Part of a small language model's weights.
Size: 10 layers, 4 heads of 64 (1 for keys and values), MLP 1024 GELU, 8.06M parameters.
Architecture: LayerNorm before each block, learned positions, no biases in attention or MLP, tied embeddings, normalized queries and keys, attention and MLP in parallel.
MLP neurons of a small language model. Each row is named by its layer, matrix (up: input weights; down: output weights) and neuron, and shows model dimensions 0-255. Each number is 128 + 32 x the weight over its row's rms, rounded and kept within 0 to 255. Numbers have three digits each.
Before each neuron's rows, "fires on" lists the tokens most often at its 100 highest values on Wikipedia text that the model never trained on.

fires on: " of", " de", " for", " •", " C", " |"
L5.up348:085104149147104083095097173105068141137058167170167126124074136141076137180129133150130175160151171120152104129104151096097054114088116115101128097167161163096116203143137091123163175098150144131083173178121140118099127156114132129213187116147154135075120139150177167126153107140070129100144125127159112115104120158135140135150084073156146119084121127137149138116128144167151100071107164140076105129077104103190114195128089162139114164088068111086150129089079189162147100157110150065162144128146158070126077129086155170108154168101109120132122131109119124156190133168110095106133127204164121174137154174121150147164108053072090155145128067074154137145124131103166135097176214111096119079059115153106110086139128132094135115105152113120160170117126124105093160153103098
L5.down348:071146079101076140166132167108106128133111108093213100110152136127116132159108103128139162154108144164183106176146125129158115111152068110126172090166167142100143138129161089127084119079122104102058127143140152147152125138109139154155201116147162138113196159174118123121093125161128142090097061068180098098160158158167138122073068126083129149134104139124146096084112170161204120104198160113112117083101110137183109147135140092108110131162107107141147077168116182160133108144120142110138082094154132097098079097150175149172119168127116123116120083109152072108148068152137119119085150112085185113062163142099128155095136086083102092129129133082130127094046158147117196147148186094145161129125086119130105091151164118132148118054095104167158184172198178165114149188100134

fires on: " th", " Th", " who", "Th"
L4.up847:101128132094146136125132179117168126137132145124111177132133136103146145125104098097097145121117160154129095129124069133114088160047096129135134033157138103168147139078100162145148126205089140143255143135190081128131171177132119143161169066178160130119140122107113104070153131144166146072188143115155140145084071113159109148098163129099086093132115149086113113150105151137164126141097139113096113193061171136113084156147059128135073129178098102122132076122130132062117148141192109098161191137145091070159162106129116071115124130169085097112178145137178122143117154088121095114212157156165108112116130091181158177079127146134156096119090126159141168196117143109146158101080167161109112141124176108109142144130085108130065121141100119111129101116124167084114142117141087
L4.down847:108127152131143167172121145097142116130166159136129131157195100132183146185114150119168185133081100147154089127118105110099108146075195148114111070131130127173158113069077191120137138144155137138217128130154111168154097164079126112137123095107146098125123100107067188096170144108211115154169088085095081098104103113138135117103134104118068106158130074118143066198091131164127136159116055103119087176118144076103116178147137106142130099157167128088151135092107122104097061136158094123176111158145161116162166147124102097137118184125117191186110142178136134120116138121122108114162072131156151149118088137114163216106115129120122146188109147163156116088100082111114143126053144136089109177138190146113179178090153132112074148140099118051116128137153087084118101150125069

fires on: " he", " who", " she", " p", " \""
L5.up194:098166163081098099108083121123153112053182099104168120122178191168163115114122157140172169133151151120137204127151097100118089127121067167099070177104153134133095140167099124169169170131165106118129162089100116172088099154207114160185183150149132134163136109066097103102149134071102106094173114149120171094129091148057124152142175124159125109110110073155137124128054122127158170143147133186044117131101163134128062154103119047135099167153125137162167146129125101113081000112154126142077097083118146093172090144122113144137103084127110140122090177107142157124069160074112078159149140106144145093070149133105125158115116106117089124093114119135113150092168140136111102180165105159138101140139154150172163122125134159115148088146155109150137180148137131103112145112142173
L5.down194:134190174090146150111127157167223142081161126126116160135177120149167107136126179146146170121145160142153166137152132102146143134104105153094100136101146145143093087137120164135151141123144152161053136109161152211131101176159153122147210101113156167169132103085075104139185123105136170147138148129122193123172108176085117092173173110124088104087160137126125121121110108090124157143118146149074062085069133090132120172077132083110115176155168113144119163084080129116065062140179126112081083075107172137151136133118137113109092119148115080129092141151106105113088105097145086177138160095135154052141124099096132151146050148091109132072095175102149125133155169144089113161208120110175098091159123143137116108109132211107103115133133111146101063092131064101080118107165153

fires on: " of", " |\n", "|"
L5.up526:115130098161107154162085119146150141163094166121121105138163159169132079178157120105112108145164153179121107121090088093126137179151184131059132098192120095152104192104073139119147167123057171086097184099127156126140124164102146129081125095108091134105165142149156108131143161129149129152098152187068101171140083094165151116166052089179193096110137124174121149157151070107107206120163173114128108103120159125160096191137120093145115072092036110137170110153085102111141103128144164116116117126146110124140134166097115140104151137136101173125137123147130150081177158140157143114099146072109135133160069138180158108153091120135146118099075105133137205148132123111081072147095137166121085212110124151080138141085102085047116102125134152169098136138094187080059121160126120
L5.down526:097120090121098093167176083125148123133097168150143096138167097118145089174161104142108125130053120151108172138148100070136175116109132123040138130125118157179104096131094117158167179156104162073065157078100090142106108102147120125073091109120134093135159163100121155061181142153179103160100106105136058047103133131159130157168124103128096175095094144138134154171138141122154153188146163140146065138137111126141170086106093053106082170120185145147090161152142126147123151114115070121179115088132133085134107120121136083180078148150175129132107093157203088147171118135198147067074133161119160141080109202171144101125126113162111133152141077133135098176138156114111173156104122105099134168103140084124127087199150129082176111168160114135113162149136100146082138148086175

fires on: "-", "==", " comm", "ic", "-st", " pre"
L3.up887:126118167160137088127126144120183165138071118106106098104073102132168121128108127122156103084115148095083124144077172099142118172114172164107106117127121132080167100159153122047145148076119101103128118110073139101161118163115143154163091168139178097127158097128070181155092156145182101125149151095170130114143129116149116151141136128120175086173173162137107127122158133115174150154129107132140112147166136138146089181099166158176131048156087241148192108121133080156096128141152155179079079215168169133086109083181088098130167136129065125118052129096125121169147080100137123129170085039160102144111136118165163163130116115172106107170126135080123151190133148166117145107069124026146165155118109097138157111107089150152147097143141110081157131126142108130124103143079124
L3.down887:160107146131151130154059134155152120150099107133091169148099107091163161139109090124089108104142142098088137134087166139097127151120143136136076128108080161099119104103169135071101185112145088138145133111129084102150124144148134147164122088122134146059152119115085128172115198101157165135085215099178077175184121109179122127137157126121145107149134132099142074125128136087090119111104125109139144146123114139211123200129109116186148086127090214117152133085146109096075082109153152144105108244116125171067097069103106152144152163109130150096054077096125143064150138091069166116168095100122111119154107081156121140140137118152142154184128172175120117124166172143094168092118104119092179141163088076188160122079079140110118155131126147182175118117178107156182105152096110

fires on: " \"", " var", " p", ":\n\n"
L3.up579:162135216104104156132075168153100126076138126139150083169094179132136159193111071144130100110152150105136208138109124159117106157143152144134189124085124179121152168122101113179094126107102103172129118097113133183065088069179123077121101154178136088122178111069158184149210167150107073140122144174146159147166072164085138133118115076118094125116180066136124105167091089118117140047142133089098158139117191104191121132120145068210096112120129078173159136155113087123091087122112079148114139115130186096119078116085124120094101101109082123128083139117160108101106182182153093109091132145147129095114106072132125118151146096142156099167168149088147163110114131149049131113118101156133107096098156135110101102113140125138136158153154113166121096151161150190121143154156149
L3.down579:158138148123106097170078147146137167113076141132103091139206171124112116108120133164094151135138129180150181211100061107097088142109141103076132154112112150138163143066102106106170112134120134191021203082096107154120115097106112176153127124151120099143119122125163086129184110185090102079169140143140136205107100122119142111139171125136092126103195106191146109185103095149109194105153055146106090086137138120128101135107182112106125121147152119192113181099106174098124109108136133179143111127119123124098117109091130130111108105098115090097146107064076118070137164180170110103066129151154148118110128151170090129162147125103110131156176161108099159150165122173106150100161110178178060111070134189102088107111149126174111087108146092127126152168195136155127143100161119

fires on: " is", ",", " was", "C"
L5.up973:123098152112152106105074175102176116147092161119151142106161120155152172148076184087122114112097127136158194143139064127065105110119182099167083157128109101088153051135148190145129118107107141103099188140138089162097139146063091135134143068096179095149073134120134081158118137109127112094105197149173183090137153120107117133116109133104112136166166153080177097123030168137151091112061152150152110145167138132121127153130133141139133090092133084183121125144120177090143123116080088148107122096131124152092166083129148115096150152141094165086196065082155116180156066112137108108210161131147115094132135116162082189177142110095099107121134173100101119204131152111187113164143067121094150113134107056136079147125125153151147155115143119163110103162119139154142180188127147
L5.down973:076105093142162138128151123105126166119162222094133147152156118164132166160122095155125130111180158130127161121123121124089097143101108111132107141102076138113172131113123095123088155103152141071108118190148114089124133110132154121077177195102093128143139122115149110080093136109091158169147081132111109052075127205123144151173168114093072051140164106134082116096137121107108116108116137150137198164109111148108151158133078159093135129099148111119133125163104134162117164126143094105126096126129127054168142164149113136171135079194127156046158110165124162150116057131136107167128079164156142107128174149096153084106150162108172087139122102159226142153152138144193108127158090160114144111136189163138079167172077138113128152101157083135147097141051056192051088117110163

fires on: "}", "==\n", " Total", " ==\n", " (", "2"
L5.up293:097097180100181098139116160110144136109121074153129063113136130121123152105190147129079154172163152095117097162098104187121172147121136125103120099138159144131115094210111125160136156093090122186054187101165153175111176106143197078104138130158081132116158141132127118141124147154131094090114120129152127190095091112181179149101133123141090155104172154147108088116122093121067056116086163131091151116131130125091177103122170124136184159138097110179135189167075085107129153143199129160090138170129119119092119099115132082234147105125134105075116104170174135168125117028116113125097138116131098091164125151117072146181132132138137162136113140132080155088084049148104128066121134166131136113096085144146132145108149148133105129188080113134119071160163147050115126118157135
L5.down293:131136143107135127117129134102149159077112103157111125156152104095150124180100134117175110134140110096112120130112167178146103109103141163144156121117133127145172179111137165196176144143149099073091150108116124137110164158121157070124162126155089107143126191106165146185067134082108105141108057065100170152120144089167172151058166144125132132112108039100161113052096157158103169114074168128109151145068193134088151084118144132129174071113105061103119133137119069103128060098134141111146153186123141195134126098128076110146155080120133104136103119113144163130151083078149111173107166129176071172181160130163150106103125229153132166160113158123095135147117083118050112186138093147149124145150125137162101134040115109145112137133125146099184059125144125112122143154183156

fires on: " was", ".", " gu", " He", " is"
L4.up606:101148169174091071113145176165121116138118103167092144071114114077099181104083139129140069114158185197087082186123101139139178105119122136146087146134118117194091160120224115156162125192113110106103133118100114125106095132130097158098120119088128146159088122061140138163111136142164104101105091102120104133124188113127118099116170129152136110123139071099112078130109180141151151094145089135136139133094105159149052093139180117145143110122114031128128106162148179057079085075163155173118130174086064108122120151185129141148119153121116098118124098177196180163203127106114122146142149097144154134134160136177098168156172135126091150086160171109132093115096110118161124187119111128142099130149142135151156140160130177117187104087160078151065178127070094134191142108101130
L4.down606:131110105094111099151067118090182151136167197095099137108106043087171139115130184151162162105202093160159088057122128120129130146148158108125173098160144142106147152162117186179077109097136149134056122176188128178144079175138158143075112101124089196138182163176096144162100137089116156131090103129087141066131136197121177164189120136100105144126139114118146104119179104140115095095123166138120155146147169104120127128109148111107114116192082148123139144113149085157182098152071131109184064122149112085104135126125121135155090151194188069134133175155103090198144099093110125085136183148130102118132113103129099083157152066137137079134094118135179162117077125124148119089193095118131162100136105152111132087144133134137136096107092151129178109091080089111094148103143160

fires on: "ri", " a", " This", " due", " ant"
L3.up530:147083108112119073131128140089124161135182110196200077105173175117153152116107135075105163128150123150104094089118206048131164163185166129099171099153155125083103142145087074128138150058082150112098128121117201137121086140141172165125147099138118150168138176121166121182131101132132159149102162114113112133142109078071203131081136126124107073076100152152170121149170093109144124107118133089062151099118162153089060136119161105173109164103148109116103115107092135132099074159149128143072158121142083150165070134148133127109070101096173091126137109138143165134102135174170140062114144139102190135168138131131157117172160147139137069176118125169106097109153115057088118145154140096217113172097134100115141125121187162059133132165098094080144147113122154125104127175163128
L3.down530:117128172111105020154164095113093139092148092187183101080164184125101134107095079087061149157158149148077153148090154061136173174174168134053139128125142123122149105098132093167121187126095113127107131140149163087129081145100092187123161088149115136163153152091132130200113085131148156115169156157111137160116127114116176127120124089111093085146113101166135100101139105162157157112112123116110111126163180153127079097144115124145112096186098105133144140144109119151077067147168088098073163101136115141210078128138139158091090131100187169137121109171104157193133181150182144060094114105075148136155182159132161184146130127094178096149152140124110097126166125107062109124108135091195133119128131070113167102136120138069169120113086115095165155108076127134096127176148116

fires on: ":", "-", " to", ")", " Team"
L3.up451:145214125181084067151136169127082121168046078143153182162142153151070137085162134137167144136172100157121105166142137166131107179142086112125123086115125102153121124107143101088105116129151120171124089078128124158162140086139159186154123102110107127124172069096178118190180141099138128136071152126152157156150125092210112176175067172126052139148057123167135101154119190156099132131155131115112109141111131183163132119158129141078179152156126140098131110106125078093183144129136139117133143149093125135095054127158121084117127140122137096149160165124156104165119171167145133135100156096151131134078114098137172095149135099171144124130063118116076102108129072165173096185128127110109078130171093168146160118114142070073069068067090112165086155150076154129147144075135120
L3.down451:090180148158133069062094150138155082117142110091168109139107107174091138060112148177159100147121112116143152130084163115099156119135095156047184122116173124106159140125166051109112164168130174161190144154159145175131128123099182174127101108156132126141152155176133126102138162132126116123145141159144088181133103124144107116158159160091071158160132111118164141120071118084124088111122133100106103149092036166183141108100173146069053121080113132232102186132129101134220147087104128128103165125150090118148124130190165139144085175128161192112108073126126105108145130092135147118085148096209168097068115132116077112139088143131128104162118088135093123155157144129162115131130127138134134114123039110148119147136115118084154099080141157179141103086122169110090146100107163

fires on: " ==\n", " ==\n\n", ":", "==\n", "==\n\n", "D"
L3.up632:085152151138169154179130149128129078079114143063127130125100116127112114132106159096155030160121132169117175134181110096107144089191078092118085127104126067117084122144088138121111112120145103122148147169166147101134176128099132096138152118162086137185171108205157070122075058140120182136070117075138108125114105151128146140121132173146132125102105167143179123110109146122132088095123130156116118126110140163141200154099076196115142099118149180149135146147116116096113172089117155133147155099111213103200115064120148168162126118049148129104131110137067113154160181114158154098148113158097164158116110109113104226164133103196150142121139106115102141091139085140088087066129152185121171153034141108116116121096112110145156106141067148136106100136179168168096157159139135
L3.down632:147084133108025117189095112150216116116130121102111104089076134119143116154114118080125139120165140114086147081145113156174088125138153097191176109071141128118127119068117091161171183115106114112175151149146106152115158119108139115080129159045128091092080136121060170088196108152122080115152058073093131126176146149155166131126136092118140159121149108068067136155122096129104137085134092159147146176089165147087127096196177079199160138145158131085171130128143132153132078120174159147107111163118148197126128143122104103092141089134130122175129137166150143123106119139135104103133196080126162175161140122173135144175130129140113104106097118182095134158166114108141064139131136155119133153096151107165105063159170074170096134163103103118116128087074143096224123131135120

fires on: " n", ":", " own", " UTC", " and"
L5.up731:155094147200059136112115063087091178096104157130156109126148141115147078136131158056127164134139115101078116145093179162104117113168057148163124106135142135132133116115155130188205136139159138113132133100185160117107127137141130141204154105134131182155119110134136136082146170125120121127064095150066108120166144122147178105186099137140144100060155162088129126121093110167128118150076191177132122149156084117124095124161060099092125132096192114174130087138053125106159171122215179133085118073139161172140119200161093164127117118133131095104155106139117120132090149158183120138094101082167140191126145110084081144155129134106127142093106064131150079161133114087132083086080150141113129086081110126096111175192169092087104084117173154125097145149109108113165156123180136
L5.down731:101161094124114116065127098114097150137141137125076182181135134107145140058136108138105164096229140135166081163162136028122145132108089134158142098110163165126088126098090192110171151145149078124082193133200188082086146158144136161173111137130095178071110134093090167169125132126111115146103156180130162113117135138140148146143083095114100115120100160051129138116176131169154126167087089160167146133124128178119141184151156107140117084116104082131113152167116087152091120113111084134161100116166177115133127158111149125177092129096140089128104119122182163073090131054082108149174089138095174177150140149210110111098103132144078145181126131151104094165172172133079098129130130135129097157101133117136163142121077051112070113130122136128172087113134192132121117096115175

fires on: "ly", " well", " However", " the", "imately", "ially"
L5.up173:141095050128225107142203151132116091154145081173185108093143089137146087125119101133154104136126119137139162181097093086128131096124110116160126094120150114158113091113129115097131101176162124168159120106148079206141109075145104133127107097084104092170123164081161123111139137111129110109137103129179159117145130134145136115102146099097145177094163204099140099152167178140116159114111130166095114123085088147102122139174109155115180161151110130145051142161143139104110120070115147058164087116097142137066145138075147172099075113065131131134126129127080120149127119157161099138132159195171134120154089184152049133074122117130078139162159170081079126141185095114158176086137167149142132102078125087218098126119153130139159076145133121099114081182132161200149157192148099
L5.down173:073104113132118099114116100146133132067106132147106124115121095094156152126138077138161129111130174122123136107151119105124112178179098099099142193092083162069117122115105067212053193119102077123140138196146150106119125155070096081081084124114142126190084158167124131180150126138158138128103129141148124105122127108166128143169108140170123200176119139125096114134129144120210148189116119110159130095154150150132172041097113161116156113095150165108135150098149118107098103154093117141121136160104145051143117112121127167186158115091139063140086212141198082075145180101125107151145128067125180095110097152188153123168146211130138108110096133111155127151060176160130145116191127120145121181095135132119117140115104098164088129102108147063120158091105082089165109111116182

fires on: " of", ")", "In"
L5.up959:135126099172162162213134118150123167131085124095132133175133088103038076087183090139124094120107150136096124188097142080132047161083126131086152130131122141111132086102148076082156169162131110155135125103136128159086167148110153130094135104132142163136103163170141137126124131161149146091092206109124177141191107147160120131176111053131155166148042107139127157167121164129101097087123111136057091101165117183073109138136079101112129056170151171074158174125100146137112144178137131166129110163093155086152137113083077081185138095147125103160167144100116112148135155189154147101116141128165185130078097126118146102132071053102101165121093116128118189123103118143153188174109127142129151142102120116123190131111186126144104090108134149119122117138156147160117185104055166
L5.down959:124146127121121140155133148118134150081119160162143083197154125086105078141220080161095096147103101132195113171152111114135102188099139140067161142123141091136140110134157144169155113153134100143109068152172140157141175144101106138112154135104175087119147095106050108108155139101110122114143166187131061108183109142140104065191110098126160144160064115187145149154128168116154168084147139105072104105181029146098083165138094097118067096140109131115144128116121187127139161169089114134091144152077160104124109080129177076141148090136161143102134080144109097132053112122126143069116107102203162125091099115084150133116084093142124154148111114146103185151117138132164169100125121119100143136183108081144151124133194180149136072117101154154133185163123159166058140093137162

fires on: " =\n\n", " Car", " who", "==", "==\n", " camp"
L4.up1017:108138145127139153095128174134158135160154099096074071128138166151107144131134173103132154110153074109077121115105067130145128158057142112068069106135169187143116036131116149171123173177077115091115168169046132095098094125153131160083049112105180083157164127136095137091130135169119156099171155165114120128081155197142102160103124191162131125180165120088092108112150137153138075065119141174074129204116137097178089166129109148192159181153135144146142184137087194123130093103119116149096099145132122127102129116168145110093121151105126114110170126153113123137156109173129086143167096206124137073104151137142139144127119084085149106118109122146119146108089154175115163140074139152119116113185080094149075093074067172157159093106086158149117114133165130154141158093136143
L4.down1017:089212175150155106188148158048075172107187115123118158109088159195123083192113116130164082080176128121149140093139175093087126109124131112109164153137142085128123053110055134104098164136149106097166103133126135117143178151178129082098131112147160143085176175132134138123113143129143088070155137171162105113089130141124108200130094150087139122113114162108016098119198114085172085142090143087054154151107116118138160150165136116177157113068062093118127152150122153150126133168120152131132098077107119160134139177157099115166117100164105189101122153171092132144126109097136087158114140099142175117132099136145124127116132197123138147096119156131093139146145105066113089208087103138123097118179106150138142159101104185155122162132081121145124120148082089111157109185108099

fires on: "'", "==", "ic", "ive"
L3.up714:123102097156080128102129172092075080129114103070069122153131160127147128194160102120133128130093102116118083119130143122063106113145161133130155116165198084076120114105166113139115113057138144146146152098086140054119134116141139168079071091108110130147144080117127130147158133099109148182173135081130113111157138155136166162150186157161170129091112176145127136067144161195106104126123137107132117118100083118156093163192125047192131105116128170154157115121152119105081090155168125135086162091200197083122140141142146106202113157095131133144115099105138178086076096093187142143134122187094172124130103091094080185087137098149085101219107111199125153120122119153146079135098114123151154114166128158117164145143043140153125162107158075160149170155141124100119114125135181
L3.down714:140081088144129128119134139125133180160102091110093153190134148122141124119135079105125078074063111116132129122112128132062110093172171122111138086155152101164154133138131099091074164118187112119139165139129060036192179102161118166103043123088070117051130064110138150149180155126139205165146105089070139090133170136148207094092161152123075123122177185117159105109131109113107168176068150082159137127133136135134171136145099158158124069116143139134141156119124156161113143119067117153110108098173124107095078112142100111175138129133169114151107120158142097131091094110134136085105128133111128128101152102137103166144120110139060174217115093121103138153099109178135205102165114125070143118158135153120176148103083184149126177137139152135128158188106135169121121188169128

fires on: " while", " since", "though", ".", ".S", " While"
L3.up795:110065158176109124052098119148174109114057093170161132107069113113129095160086109160071108117116164171173115112144122124130151061151110133125146144104110128129117128200135117188170094162185107168144105083145107136116067104178131168163138091131109091119102121115179075086111108100119081149182100113094091066071153118105093172053170125162159197113189133155107107139129112118119123140132163124146142174129152109192180105108115114172139128095138087112173124108145138117103131147118062190180128135108177125144185146087148150185082141123086124114137152081157130158126074087176177147070161124159143154167150154140156168171129137127158071160181134076150099126127096152112167072021164120085148152149161105134107135136098122165128131122123127098114119103116107138109165121127092
L3.down795:103164128132140083131084145139099104124196171158127153130197085150085169130174112137159161167136137098090142134102044135198073149092179126084122129176130150123144113126107150073147142112147125173113080105102137129136141179134104152079174123163127156130132124189115155196155113177096119156141070101125136138153095166133139112144095117174093142142139145127131095157175130124165134142140085154091148157092157084185187138119111129104166060176115112126112183158094150119162111179149158099101056104114198139113088105097172142126099103123153121103175152174107121103135142127117118159178145120084118123081162184144003106109100139106092121110110178128110124165147100101130129114122095173043107140134159114101134144115125108071146082099119126114112034161070161100095094108091186

fires on: " th", " second", " Th", " First", " first", "th"
L5.up443:099083101105083125143153107141130087134104102147131192089126100132116149140118092182212158089087125108172120116056103140059146159170134117160132108124085082109119119035103161144174147147134121136147090175176122108135133051131135127136122140110167116177128114119120156167179155152124101130165195136145135099090082113162116146142173068124092139098140074157155097121129188122081127106104138066138115114144210170119148077101086089122056134121162135138112116063119163172139144139146116136090135176158130143151118075163083171095059121185100142108116100083159049061077134138126150154127136119180195179164172104136145177181139139067197106135076111122192133114154119150131097119112112151140149190109149109114174129146155137131131122160117120120109113152070132155118160114130118
L5.down443:158108182150141153139140127131134075092117157112104183199144114081115139114077121115146140102084136149150107127044095104077146061097104154182138158119130093142209133152091148136115134153182106156149138129108135107153110122131151126134069173098106107217142081147097114128162113144135148126137158128122089137122147052162151106154144059080108150098139126139156103139142121119156135146137144080112094152138141095089143059127120075132102130212133207167104132043100144175065156147091143172129154105191140108210083145148122111172160139146114113091065132140147100138088068140146119113160068100103159105105214110132099187129136085083173150131084114146122121093138161163135111112159098146083164093141141161102205135166154147081147164104166100085120137086124141155144124112138112

fires on: "mer", " Gu", " non", " res", " mon"
L3.up156:141094124194089144152137147154114199147194102091189148171135163111046173093087140115139124172122184116143096133098073199126132137120099135137105140088114140115069165138155122129056139137132129109111125112094132136083149182117126115083156124126100116110167103157106156158173103120108140146108099111134128138169113161059107151105144093076126098092126189168149142160088096197137177120133117094122108085152089138162055115127122148201083123146117144150095051194193170138101129092109118132086156089139132135165116132152090125170135180097124192116211129089070140110105113140131118109105146156172148155126106102119152120148078130145169120156080157169089099085125122102121029137094076219176163103144122141173138164096090140118097082118142124128111125142137086169123132118101109
L3.down156:157121130105110120132159129151134179142169126071067087080119143151101164079131151164143104111143147172124149163138100167102169087108064110079095130135168147156100199122202152151092132146148143099142169130081112175085123146116120061083168131130133126121138105170153144084164103095142157101206117054151100190121116142119119129120176086137161098126098138114108179085058157190151166121113149140142160113197035119136068167141152134068086144056115126115144078109094104158181062150098101137089170119144063169135163093134120130117082149117110130178117119119121172126155087147085121141123152136176158100158141135108139111154132112143168173039153144146101113157125171143166092123037120156155144172103125101114188131135135112150124117117085153121094114129111077156134133133130071

fires on: " (", "==", " =\n\n", "\n\n", " manag"
L5.up297:142075089136139148137110156148099127120118180122115024146122123168131140174106105097152080158125131166179138125131113154105212208139131115156180139126112137080104152160104172127116150182144142086121080082111136171090107140129160135091117129129125114127136110096147125171100153144104130082097164119096100172153162122058136175083059094191153148116159181166154104133089124135138070102157108085130129125061162078110174097156109107172110137120146117171142097138093157152179161119136106073153185186085102157110157166148070066102173150101114139153168109114065169059095109147165120127147081125198125097116155120158144134135114088104171063145097164151076147174102122166148133118137171098092130154097095129105111102090134178115199160105148176165115083099104138099171128098105122
L5.down297:108174123137169112153131181102114121131127110116080188121156170061093074104160128125113131062100095114154130125130087143152139143082093123063095153098084082151094179094148132147114113145117151119137136098107155134118129077167061172120079127103125132123161148095107094132143113167161118139140142143129130052116173174137094160231127121144088068174108100131090137139187081115091131135082077131089118129146168141184125093128126148077120105154116113107106140203103085105184117123139139155117110124097106142133127118225098157185087122189126094088139089103154142086176105128083141118154112135104175169149099133109160137118114156139130141116172141155159133086184155106100115164138091121172114155202169165125191125107091124255168151135165097121138119112128171086121064129154135

fires on: " from", "and", " battle", " effect", " Name", " qual"
L3.up149:118085121091107187118113120142179165116144113104212064146166096121101066162148175114119107116212151150104104096160139152119110129136148126093102108140146131144125077141096160127103083150154156107103100151081158130100154153142166166114139116102141067138128164151071171096124120113049170132144135093101198106112105133180119153144095128117128105118061099103093143114092163135144171075154127121104091090127143127104140151119140098070078161127195108119104152070145135190110143146181205101124146120127112073137164115115125154078179088126117166145193111158103142086116121189066155149138132160066146098094191130106119186184093150109098107075083163116215171149135116141091162123140106093089066125159139128113125126114111063127114135142116142122196140118120171147194112122135186
L3.down149:080138160113065124101123141145158118149108165189136131125109113134131150160124116150143141152165151110135131110175108143146139152128109162135135201126101158154142128122134182160119162151161076117116162110089112158178134123107131123075050148140148114156109122175166112169124117122078163199151116093124116055173154116126135138142151089105150070181155097161176100212100138116190091132144159059066084134141096099148111072144142176117131094133091154114174143078114072138143117211140071123167085102172120127123125115127111106115164121188138082090075094094158229129190112130158092182115136067167100134134100147098121089153079141129186113152074100182106132101131154108142109153161137123151113111156163099093126146148131084158160125058126116088077109079130168091127150137107047

fires on: " a", " A", " =\n\n", " According", " due"
L3.up736:087094101147139128056143113169113126132124066064160148125151171133111104209100127125132086089065131045082152065133184157147194143118069216128161077094163122073111127118116126102178121193148148114139098116124136130122119124173117135139162158164119109147133188184124117101143119163128171153153078149126145094110083108087173131106142090133204106140129183133101101121100161115087097111142084151101079090120113127143113100150118089138124101147106093060113094150109129111137083123147115093147118173114193085151129105100169167079141171152154106156141124156108174146114084102099106038093095164068140125107138188129178175141112150133145104147169130140095138168116142143121123177108132110125153115128134047146181137119176152105206181120136083135125188132152108136151183143108125
L3.down736:075146159170166084096170122162153098132162112077156137145080119070102154125120158114197066076101109151114135089132178112112137153101109154089122166097105116091113107145150163140183154164125152124132126126153130109162144096225120121158129129107151170088172182067099101111136135112135147168118152155081105080152119109112142131158146073122139099148150175176164111109152130156036110066137106112120094121146135129088105182090174122133142085111107144079168167172117128122118065182147085144114117159158116119105129078105115169083108146143156085118130095195114148182052094119117151094049090146125156116171103178178142164147095164105119123209139160156115167106151103109166072154143107090157108052137099077159134147130147093087124150103133076151102151125126122130196182111121174

fires on: ":", " and", "ur", " div", " sec", "ural"
L4.up348:112114126155097100072116147161148117128104130083103119167099126140195058152174149165153099149145078164136134158080150189114070095126128143122117132132095167138179097114137106189102181101195098125184149113132103059144098166178143155094117079081106112124101127126074142080145146056093192150112096123160163159085090087144163155137108100173143120160072149146165173065140117139119108162073149109126136148165111082127161121208098118218114117109151118167087158123171104128140056115134143164115110117190100154083114120191088083172136138086162089096139084114123143180130147142147160162142224162125082147108140100102096132132154125102180167142154108094131101122122109162147101114134134142131119095112149096093150103129099196075113089169195104146112117114154102110108124108170125
L4.down348:082139167090077123148071114193137104146167173111060116142139131161151083159161163153078126107122134188182113174066106197163072135100132150115141077170113121145117088135161127147104181145163113096083166122131142128138160122168181154129095132135124110132162137099140115112119092184089107132184203070176142094125101137071084134094156167112137131125116152066143075086210167205165139128134158094155107092177104085118117133139079124165102046098135158156141157123096135150112102113128098150095178065148141159129078120150155109162125124113118084110118156091174111130093084125095151156127095106100122102163080159137162144092126139140114171158114087142099161150089062160121152114187194069185109140108121084128149140166180171106108136158127134100119117109078147101126121095110175

fires on: " he", " h", " He", "\n\n", " be"
L5.up356:124139123124096165108138131050191149174145114089147173103154151083187112068140190178184076084062135102167105127191101110161140090116171122117083109195142128109155180169115135168117102163148123096111143108078062125112097133060158198135120169161079136180091120180027125067160155154127202128112109105124100074163128161096145150135122127094122099090155141135131179135158115135157129105108091105110130147065164065095153125146078134182133137117124175159111120118084157119097148109146147114033128097133101145163183142152097116176107113126119130126114128154177158121142122074069122153120076089112110127078120153108159157135091134133121073096103121154171097093142116155138138122140142146150122158122153183183128139092142136142085140140126175142096125128145149090158185160145076
L5.down356:157170111087136123164156073125099065097145169154171137137125158131148137139143139114143153123139131123158172103161067129113109172121137096075146103116096123142088122129122172130101103035120125144192136114137101096159101115139048039107083165102135139165052134106059152095191127144156104145125151167113130151099118079066135105139155119144080098071143132130184123144155127110058179106118127104095119154131140165096075111091102156112173156193136186111106153112101106111118118116079120153088094134131140159142136101137140114151137173116121110141173142130150131107132090113150168140147172085149162226100125104152124151206098111065217140083106187136175122122139184143209084187111201121121114134108160154119102143091094126172142165119131099094111112093165140092098162148158110